config = dict(
    d_model=512,
    parallel_block=False,
    init_std_up=0.0206,
    optimizer='adamw',
    decay_fraction=0.58,
    doc_mask=True,
)
MLP neurons of a small language model. Each row is named by its layer, matrix (up: input weights; down: output weights) and neuron, and shows model dimensions 208-463. Each number is 500 + 40 x the weight over its row's rms, rounded and kept within 0 to 999. Numbers have three digits each.
After each neuron's rows, "fires before" lists the tokens most often just after its 100 highest values on Wikipedia text that the model never trained on; "fires after" lists the tokens most often just before its 100 highest values on Wikipedia text that the model never trained on. A number after a token or word is its count.

L7.up1792:512549499499463521448501521479463462504539447489503507482612444499478491489466529528469509462473423533497459543580542411558489474529586461486445500555476490453454516574505484536533499533508567462501556479592554489444479460462565488475484455529514483504459492457541488500475389482473541490523484496456503515582477512514509525593515504491539486522461477528463512495556437561469499464465548558516472452477539471437536498480538531401539500496423516444525466525484607480492501499490551463529490502564488497456494553495519451447488483458502528538515516523510469512464514490499531512449480566578484469447466593501537484516438528530501515523521469498480506479506450505480508450537515498462480535511491485465404464404522528449562445537514520507480549521494516440489482532456563
L7.down1792:443445568528507489462440491516464470475480433508463507502622531531471464551562537536501564484425490528474509485585529504558509566538439513464495477506536516463461478535475538550516513493470467489467563500436518502553533574521565473506454532539473452496492520484555452498503483506458535428424590538546512516518510441463476512447536474438528493518509504481441502474444487503475526456513483419532516450535526520440445545460497507539493544581543595429488506476528478469496548544470504498495484497456528469495437456484532621509508437460513537510539501501506580600437470516552534474511534526573542433394593534471538505520471509566508459471467493481514466453498509532509567440469482460533499476487466552485545492489524537518478505551494493514518429524438543385482500500464493
fires before: "; " 26, "0 " 13, "." 6, "Y" 5, "4 " 4
fires after: "; " 28, "| " 10, "4 " 8, "0 " 8, "2 " 7, "1 " 6

L7.up1771:637563478467452529479471572508392458489494504504556532515541545479593493544506489521470494483527416483576412464553472409519492486502574414522499488552460519508419525511472496506508471474502495497435504467583492568512513512526519562519503475521455569495461504471536506490537488426495528515477506591493461546489538577471527458499465492486431457455430446557522492460543494504439505525481568538626422522478486515531505501493565481472557506492444543394535475528504550503515518531521534548576501528528470498499471515487523449455539458486554477466445522467510492495500521458502507455476487551504521491484432491557453547479498491486479565464440478541459497457468499533513504513498491519451455499505523476500473541555557433503502425421473494430524425494503528493464577512472533
L7.down1771:469542537465513520471453532522459506505443496480514440451512472473398437459550527538556499480483495497503474482454497399537550514528488578503488549466530531484464454470461476515478546395483432514392438415432460522564459536541532475526539499536526516481515526554565483472525467542447450576444507496447577490540523457509444439504468459522503559482561468450449489506566466558541514496520424499462555541542485544424504477471474472573515521466576501487471534486433519514518491524481468517522542491459453408548498505450534519587472417521495596483531527466468450489496497485509492475514457463517546487505498437523512480514484549474482525513549564528558422524506464502525549523500517529470533514435498600450543568494502555510479540468548595519514534522517499460469458487509517
fires before: "| " 31, "the " 20, "0 " 5
fires after: "| " 34, "due " 16, "lost " 9, "0 " 4, "because " 4, "1 " 4

L7.up1288:590479461584443506547515524503466504396516465499540543504472609563548568562433481560436515439504460562468489528547481487471514507502534408458425439538439420491505526525536552501534422485481534583536532518564509512475459486465469547476537571474461543444441448449487604494536463489454577494505475467461498460525500500527602575477447520486444541551474520584530499462466471498446439494544553514530455490461470500502550459519563479503492504541513533473524551517533486502515488498527485526496523496516572503413431498485507462509471558520505478518455459498495509422517505487498503472416479454452571459528527590580479533495558460574505464543498502575550447531511535544481483493504556465525502489467497521474462482439473419484467480540393456581567465495541439452497548557493531
L7.down1288:547414485470449413414489511515462532531521543499458519514473452528528490471439569579524540485491576465502538529455454482553526547533532507546510491531557467490470524470499525474439517479525396485536475528470453465480476548488452446546524579489531469500465514513432493507429500499510447575473478528568458460530420529525532410533498503542488581480475520511534492497477515499614501541488456507490503429484507462491494587477533464562547475483520459577522524453481451532530494495464506541476528516464545493558475498504508462538495415484524498488495482469568477467530554470543492529502520505453501463557466512465537507456515505465470414483518559526529455507550580487475457471531484500540437471450509549584538444460461476514485499569446436580376436521509513481507516474456458
fires before: "| " 66, "; " 7, "." 6, "–" 5
fires after: "| " 83, "; " 7

L7.up405:474542492554534519406427488432516470416458484519514538439566563442542484508458485524474467447523463544529477488493459460488474478494483481510502437604469489481487511444505460454546491439474556513470537476535547509483490537454441510500464448536511522520475484552535566502535474476587511506497467467470516475487519469541504545496590496520461567519512500514550477483551469510492488497531522468517528516473417481490562432539510495495513536528404482493538483503510651487549478487514552501544553497560539522492502508590497525473507464527498443544480493485519503501498437466453494506418475522493519495412465542572513487547459508530560541463487469461472529481446553527464549544441517534419458498497477503480433594482489451524462476492499512494487507472482465574484486532518503
L7.down405:515462575502532575460553546522457483499555524634535476456512478526491507532521597446467527467483445469545464470503509425538501516500517476547553486517457513484412535485495515454434432544479491519520474469472520525430525450493529529564604454513517477535533540488496527570491517548540536435431485542440503472469477461485518516484469541495514511445477567514429571564515498509510423414518473497488501572485505476458510516448524453504436444488475543469468524573531537536509484526511512551561590518470543612499444507471524486494531473572560493489449530473459501534451506520452459456520468490467574475544517496472466472484493478456427465515466522565503483483498496475468482507452495535466534454478493515481407434534485481446503581508460509511565515462476442550506507589567511
fires before: "| " 55, "|" 11, "." 6, "m " 6, "–" 6
fires after: "| " 53, "." 16, "(" 8, "–" 5

L7.up714:510479462460519490493486542475558467453479629485509500494519548467515528552459441513501533460516435605504531512526623525590554429517582439523400516535506471416505509505508581484551508424495409483424495417544433517444510574493419573570589551551464508552438476450496504504523465492412479456484458485468468458490526492498575527535542503513499522513475509476557506480432446513456471463441504520493535504487497514444550459529529573503520494429471476452547502489487484487528537462544507501550477476573504502503518489526506446481565541455477438623447576483496509533489449497501505450501510478540588545450469470576487506571492546574522477505523533481482466513517525550494455462490480528513556507469547462507500493400456538533532505519459433535519501510505494484504544519492403
L7.down714:459466506508547522474530470520562477507504515520494493519480430575474544490465525479509516540521450473512568460496503489499539462433529494510500553454477573519471500532539521513430455559557500453494464565463485509461519487525538500452538583533434509441514456490418484476482526486497550510450536478494549506517485547458524553443470541476558531458555520479547482519497554568456466546523573487481462478502530421560435460410556469513540528577533609538493519517573490531516560576516456554456512520443452558529468517468488458465517580467505454416467494496443482480527503467515476514548513455476414463459569510510524460545546555504495475519484538453433508462579533456498453551491487485565510462558510504495506397491531519418500447484484519445473492464470482534517564524501493
fires before: "| " 77, "; " 4
fires after: "| " 65, "; " 6

L7.up1844:526529491514466551523507497515477503475510481499528481480559578525523545460514458508496568535452437489478530521529518504534552501521437487561509445504491460516519547524452534522561533491502542465573504486528544459471486438487467566496557490459516488519455481497532597490481427513437445506551510547513443509491481496507550477477532485445471420504444521523527557481537539509506572489486533537458445463478528497507530419451503457476525531509471442478514478564431521479523519500522501515513561449534488487497461521549567486495569511508466492478459482493551450520505524477506456498537446515496444486513449515505503580567516509538497494439538517465549538505469542476519539484535580538454485510545467452440510529552530529489499503506478520452478448454500540429547496428478419
L7.down1844:472477508499486500492460476438525542490468507457490495528495491569449511456488533574440486529505525507469545548538468554426492508500488497475470505519512511548439496515414467501536501495519461536454470554487448450475608590546458431503452531498498470466421515471515485454483514505490504483531433555574559503537536499466581449522523518524521540543507494561443436462456465443525488500447516487550538495534504538505522495504498507537489488505410514540478498488547501430519492482403492485510524498472505517579464498489445526499496516538555542479450417561485487543481562477488531467525584467546547506501480455531462571538524524493505533538538469430534499480476522508499530531533472505509501467502548514532542490546439517468454542494569486544601479516533556521507499479492527
fires before: "." 33, "–" 18, "th " 4, "| " 4
fires after: "| " 46, "and " 23, "was " 7, "the " 4

L7.up1662:519505379498490528555454511464436479481528456531504464537593513451496472475461523470523528480502396524514491510578485463425511452520535449499533519501459423496577445499482464499531464495463505479525563466536551498449487439411492471519484538496521497476462506612461520539540520519491540476501467517527413481457503435514485563556565536526474485466505510533499503479559467517494469516506535533517524516517526522478504478483524452523502508486493508507486498523474547503486519516551528514472476463559514507440483463479509558509494565551499514563437509582543500444577440403541455520410537507506524438492481521614578520533515468518517489495488494519403510519469529502418546550419524515484542541483517489489423524522484477493493460491466579525526502503427553497539447508521507
L7.down1662:527494461521482484539497474507428500568572488631539459520457503503510469497518495577434464484523503410538452493437436460492412550524476527476523522494500508517491570501511461521494468522490491568494537569466477503491441493448487531517581551504486499491519463535511418627487469476479539457534524463451557441474493551501469430530478539543564518503531535430500537497513557454508535479533504469467521537471452503515513498483470536436509528557506521458490478518480564468469524505426614464540563567495530520573461447462476491520516535495502468534480478496442496530449519465514511467576490449445466562579478493428482453483544545386500523523537530508519475547490568514575451474551557507509498465443546464509525512524505491527424441467496455447440497461480574554436494484604494
fires before: "| " 42, "|" 12, "–" 10, "." 6
fires after: "| " 51, "–" 11, "." 5

L7.up1921:555534471481480538499480562492459488501572506507544450508480463506421590493438454491487566522509435590437579573566521518484551566465567513475480510476437571502498513514587598507533443417516496514459475501539446566493507513519503546525555503558509463548432585494489514509544468537456509487458488497521426504534416472452544473525532544531437536501444569492395542511490452514443423502441495554511508552552568468473498473484518570473514502398535522474469511496467443461504499499510563518458542504506508489441470497552511430451450478543542454506465543505530492460493441477482469447489597437544516483482497469535510503510534443627474514471521468446475495444493517488471558542500514518497551509452444469546415482493435458488464410553460544544545531523484424466497482530515477
L7.down1921:445430510518550556542517501512517481449456491532469580494487450480595556564516502441451512473456467534505416447498544519511524469476456422458524470496550468439562476564524508493498473508488449486571476545514515473517525502504455473564528527495517506469562475486456586435484449492517573528603473482480503401453530424502538526459396521468472536457558556500450434443476497496512481541499532528485407476480503508463575530498459437554512497549438484498468547467574423566548544510595447467467480492534497535521484572546534453514517425439486505483471539487467544424547517509495543484469585462527509463489499567517499517481480507490472411462499462530468493490490435448473483530536476486511522576473578435421500483484474552495475562535559546504478517516518481435526568477527540
fires before: "| " 48, " " 13, "\n" 11
fires after: "| " 40, "Party " 13, "Player " 4

L7.up1000:517511527536415431516489521469521488502532523502531522522465503524513547517464473584452485478491453541491433537514536427458484478494560476485440471533534440460503518464520447462516432475459522558575552445483493514471495522454549530475496570485507444482466417447572520516529478516464561541509538557449499481598461501514562583590534514561449531537509429523567495522519427492501469473483522491572470464382516494489563506539480554507531509513482499473545431510436585452487524470479558498557507512574571509442511516490494497495563475474528454486508468519525489456461471475447544500464478586516519476458515572531456460462520510497532474452446503523569482517479522565455452453493527416479524489505509470498411562439500477534456452490484525521502447512495495454482476578515561
L7.down1000:463466572515523485434471467526513513540498569508433469528513488550488463555531493606506497520451539406538589487462483555514498519527465513545545508464475505484482492504516513556450510491546506493542496550489468492419533477488511465547536524472499450466544512454410515491403538514558504492526533501464582568446451533555459450477449467525544595522485598509511519571500446438524505479493424494444479431417539373484511580424507454625458525543504464464473434426453433552523524483534513496446500513470533489579442510456526567550489573515521522527500524470496539529455503504563464532476520480516486522462524530511483481488505480533470482520433475454472506508485489478495487452508453502531510518513472493450527476560460537508476468495454422559494468531481484476508463454447467
fires before: "| " 57, "; " 13, "." 6, "|" 5
fires after: "| " 60, "; " 13, "4" 4

L7.up2047:483487483509530497511446501488437477480535481535541502497479481463450509512408502496515488450466416545468411504583507447476475491492565513514468510514496490424540455508509553493522461453392548507517541478509553500541504519513509515523478434547511471425439442570536515529642474538533595420474454512504454500532481387489583529554547574523502533525439521498493567424557438533463426541539477526583509560488456551485557468513463520501660492469470511402475512550427562506513515473501527522522499456551529495473455480490505479427461408496539489501463463553572546502480477447446473489471441505553559465517499547536510535524509468557484496453499417572446469482488504485475515540478491476479524512529500501510449564515487435493508461498447543552580493486470457515532521593547487
L7.down2047:496477457489542514473513504472499494524504518465523457489437459523499467494473561509420536480485481499423465531427429452491486529445501474538499476583461500492491505476499498464496483503527486525555483482509552540505547385491555490496520574520510474580508475486534461540439435460509556505438535456503488511457523495464574522549506536479490465420515502471477514472461488491512489446540550492506414545508422494514568414560516496496465438520478500495518521507500565524538456431513516479508485526470518574509503474534490450566561552518508471505464439507474513518538550535498455509514501401488492549474515542522521479500526521529524455550507518518433468486466497442515510479517502484531543537511550526444489547464497519485477492486482478462447532452559453473463524511534489
fires before: "| " 40, "4" 7, "–" 7, "0 " 6, "201" 5, "4 " 4
fires after: "| " 25, "–" 10, "|" 8, "October " 6, "November " 6, ":" 4

L7.up1156:550543417502531485488490450494426500515489480490506439490486504515485558528465428449471490464475473505526458507513578454521508418503535453470611509586470569423555426535485554483533519460434556586549542500578495508511483453523507530568490514600530493515499551537510566460580515461531568506444462513464447514505482504480466518449525425503522572508507495561525462510492487561515421510578511523597465507483500533529549497496477489542536507527533501451474448531539520530549542480486477547529494481547517547459430503443474462459498487463460507409484476464484483490513492498506505470448514498510477433533523428524504531526459446525558477478504489479448460478446519495522425528458500505404488555480531474430488495540504521483508476483466545547504419424499433535535481521489468
L7.down1156:507476488502513484504512441484567510444556468478451470518397495508484530479478501469553481566518482474506491510523422508495533483550534499521491530520471528479520501510515559467469497553457485566541471548467590473524513524534422499485617423548511516628514497427423524502548499418523576515569483513572462489480489537495510533472561571490460482500453510471468509508475490448483445499588505509493479535412568474500544445560473461541499525464568486596486499544443470534524578542549513509456494470541468527434396522496520522412493552490471501485456491488537511532510525515478511507519548459563465462437492512468470571536462487507532486487484477512398480527506546430441512525529491450478499540481480413532490443568526512460495465511483512602495414475507527481531548538485440
fires before: "| " 32, "0 " 5, "2" 5, "4" 5, "1" 5
fires after: "| " 72, "–" 13, "\n" 10